MLP neurons of a small language model. Each row is named by its layer, matrix (gate and up: input weights; down: output weights) and neuron, and shows model dimensions 112-207. Each number is 500 + 25 x the weight over its row's rms, rounded and kept within 0 to 999. Numbers have three digits each. A neuron's up and down rows have the sign that makes its largest values positive.
After each neuron's rows, "fires on" lists the tokens most often at its 100 highest values on Wikipedia text that the model never trained on.

L5.gate182:530534450521504560484472486469494505459498494511445470498510541501521465507517531498519507549493536444499523494479557504459455525541516498513546499528437511533477504474536488570504511548502532476483493515524472500479470510507485493475493476497500479538500486499517530472483495525519493468
L5.up182:524538466512480460484491500474510528494479509525447481521557544482548479466510503489502504478553506493512525479484500530518491471461460460489525455467484507526485498475501528505468526484500490494482500558484533476463480507510533558479491506524495484504527474442531495514499504492500475456
L5.down182:526507460526529566489481484480510437482532540536513477508517495498556494530455492469479480522505534531488499472523499525482486486522521512540481499526472512489508499505545503546500518540505465496480493548515528494526464533483480489516478504511469496451489487518498488520488474503560494524
fires on: "i", "am", "m", "a ", "t", "at"

L5.gate58:478513508491540456481490480492531493545487461515526485434503546493477521514506474489492511517481459485563525478501529475500498514542506512531550462498477478555507436451458526501507493490470525508510473525502527508542470478464525484501506510504464507502500532459467517477529520516533480498
L5.up58:492507480525507515476494483525548501463466504466466454534488479484467516502489487443490551476498515503508504481484478473548460454507525474502488539530477481460505449450477460458473474486522502508507491468497514494473464459471464490508528520509542497513499531479537484490493495468477509493
L5.down58:465500514519531492505527499522509488506494539487491493478470486469502475529505469511521498532515502511481516518519512530501521504494555490492468507514494498520497444442513514538485484478500479523504496489518483487529484463434514490482499510487480484488484468497504470480488526488515475487
fires on: "in", "at", "an", "t"

L6.gate140:472510519547515529513451455518495494492525476489510478474492483495526450498544458509488511488507527508526495524534419540527517527512496494464513508569486513478532517540521483510464509481493511567560488547488516506487533504534576492504488493467543485493508494488477488493462519504507503505
L6.up140:544487511483456478479494533491492478485435466466511519532510515515472505531500491488536495518513523531465482534492493506464499535453504486428510461498509441558485511491490500511516497544498507495519535460470535513500496499497510514489482443452484486505522512480560461510461525522505508539
L6.down140:493514521490515500497479481511493426485483506512490477448528499493516549482466460524541522515514465511493474486497537478488489479475493531521496460541481451464519444497472554466459498533495499513530489499512461511498520486511482494500495555546525485539507481484499518527497474486506497506
fires on: "ac", "di", "E", "gr", "as", "r"

L6.gate172:518520516506510547516526474500537494456493526479512472463534511489480528544526490511503468503469455487490533528530460513527507528512490542446513490491514545531465487444469504501469557491521533509472502506537504497510521508506516497472511498489483514472520529494457513515474559506487500536
L6.up172:493519467549471483486528488452500497478502486529494576493494481525508484467497511528497473521515490491468558484503463516553461483510478516467513507509527500523485508514516525486488477447540467469526489529524532505457531466535497513458467526456535489507468532516511519503522515490513487521
L6.down172:470494488490485515470495468521494469469504531508541501458532491498477485540531509503485488487515512504489506516478513529498477519470509515462501478499497445442511521494526528474483522508501557476494461512506497516479538466522500531467506518565478510503543463495515523466493494539480501495
fires on: "\n", "e ", "d ", ") "

L6.gate316:528522493501475500539477528446522511487458458476529495487505440497528485538476498502493472470495480503487507553515482508506533536557498529482519482520516492474481472487456479517496482493482523476472526506509520511464516487509563526497463446445493529538520485552487487529499523495471504479
L6.up316:479486517529529488490442492466493476487502525525516522510506471485498485493526475515500498448473509486506484529505429505502502465460467459533501501541555497473494496523473475540480478509485471496477492539502482493468529527514507471494515493505500461536474499513505469533451476540465456462
L6.down316:517511504470452531505491515515534463488491479525495517431536513498509483482518556454498489499522483511491452512490503481498502511530477544466488531535501506510497518502504478430479522488521477462526492474491528494515475517489487488476528514524476517474519482439489478534507499528489530555
fires on: "Un", "un", "ac", "1", "el", "y"

L6.gate178:462477520491514481502483489514479511488513488436451539515502465535508525476490492478523486504511516544521533510523496521494498523447483473555502464494538499477504452519461516481517503458514493517539502483510428470520526529514515492491523466494496493492504472475493532516495513556505526495
L6.up178:476497444532476510522504532507483490492543476439490522490507465512469517475483491475501514493538533509493521483441502540513526506514523492473502516518495484490458473508501455492541506481486534475513485503512481520505501500513496493491500474500493485510484531485540513473551484525520559504
L6.down178:471532528473490507508517490504532459513495525511531462506525510526499517521532521505497497510486499502501459472449507475447482522478484503508502494482475485482496519474550516501525515502468487551501533528518479517516457546518515493464502515527492470499523521520513547521487457499512492536
fires on: "t", "r", "ti", "ri", "ou", "ac"

L6.gate155:542554491509496512492493495488506469467508498471521519525493524475509512556538530446483517503503535542478489455490491462489485523498490456489495495455481511471507513525495516508500525525501503504477491512508500523519505529508490480487545467528507513500506508499469521518489476503490454518
L6.up155:498490500503526502479487533504510512495467488501449510520455488534507540528504486534511472502506575475482497514527523494468463499499527466540498498537508453483478470487509466481503471514476531485517474500503505508484492509491503500519485499488484500540444519487484542493517466495525472496
L6.down155:480523529507554528501432513508483476534457523496492501463526508500524482500483458483512478479498525481506492461525471504569523510501484483482538449458491493502558472495493474476471497489521495515522472544490500482460476522473510482519498531508491450498466492511477522502541525483529488472
fires on: "an", "in", "tic", "ur", "or"

L6.gate298:480460509468552546501530482510501522486506468487499516513485532511503495501515500494509488464500456508490507521496518497498473490539528481528552494508467504525464536517483485506477490491526497479530502466505517510518479474483493489487487486488487472526525475526479462476513493534516537495
L6.up298:477529524499524508530552530514484521502506482510490510532493512509415487489479491499500485495542523535532534521542542472512542513441504503461514494498460507524502506499503474511471486484565541486495492478506513482507476460489510496515516518508480461497472538516485439445530516482541523495
L6.down298:512493481520505550529505492499507464499492472488507491492501477478497501492548514524508529520505484514470453495487513458469474544495519505497452530506541507466534478496536526483529504510479449471492455465477479527475510496475490475533536503481504481469503463508468460501495519520520483498
fires on: "en", "f", "man", "of", "r", "m"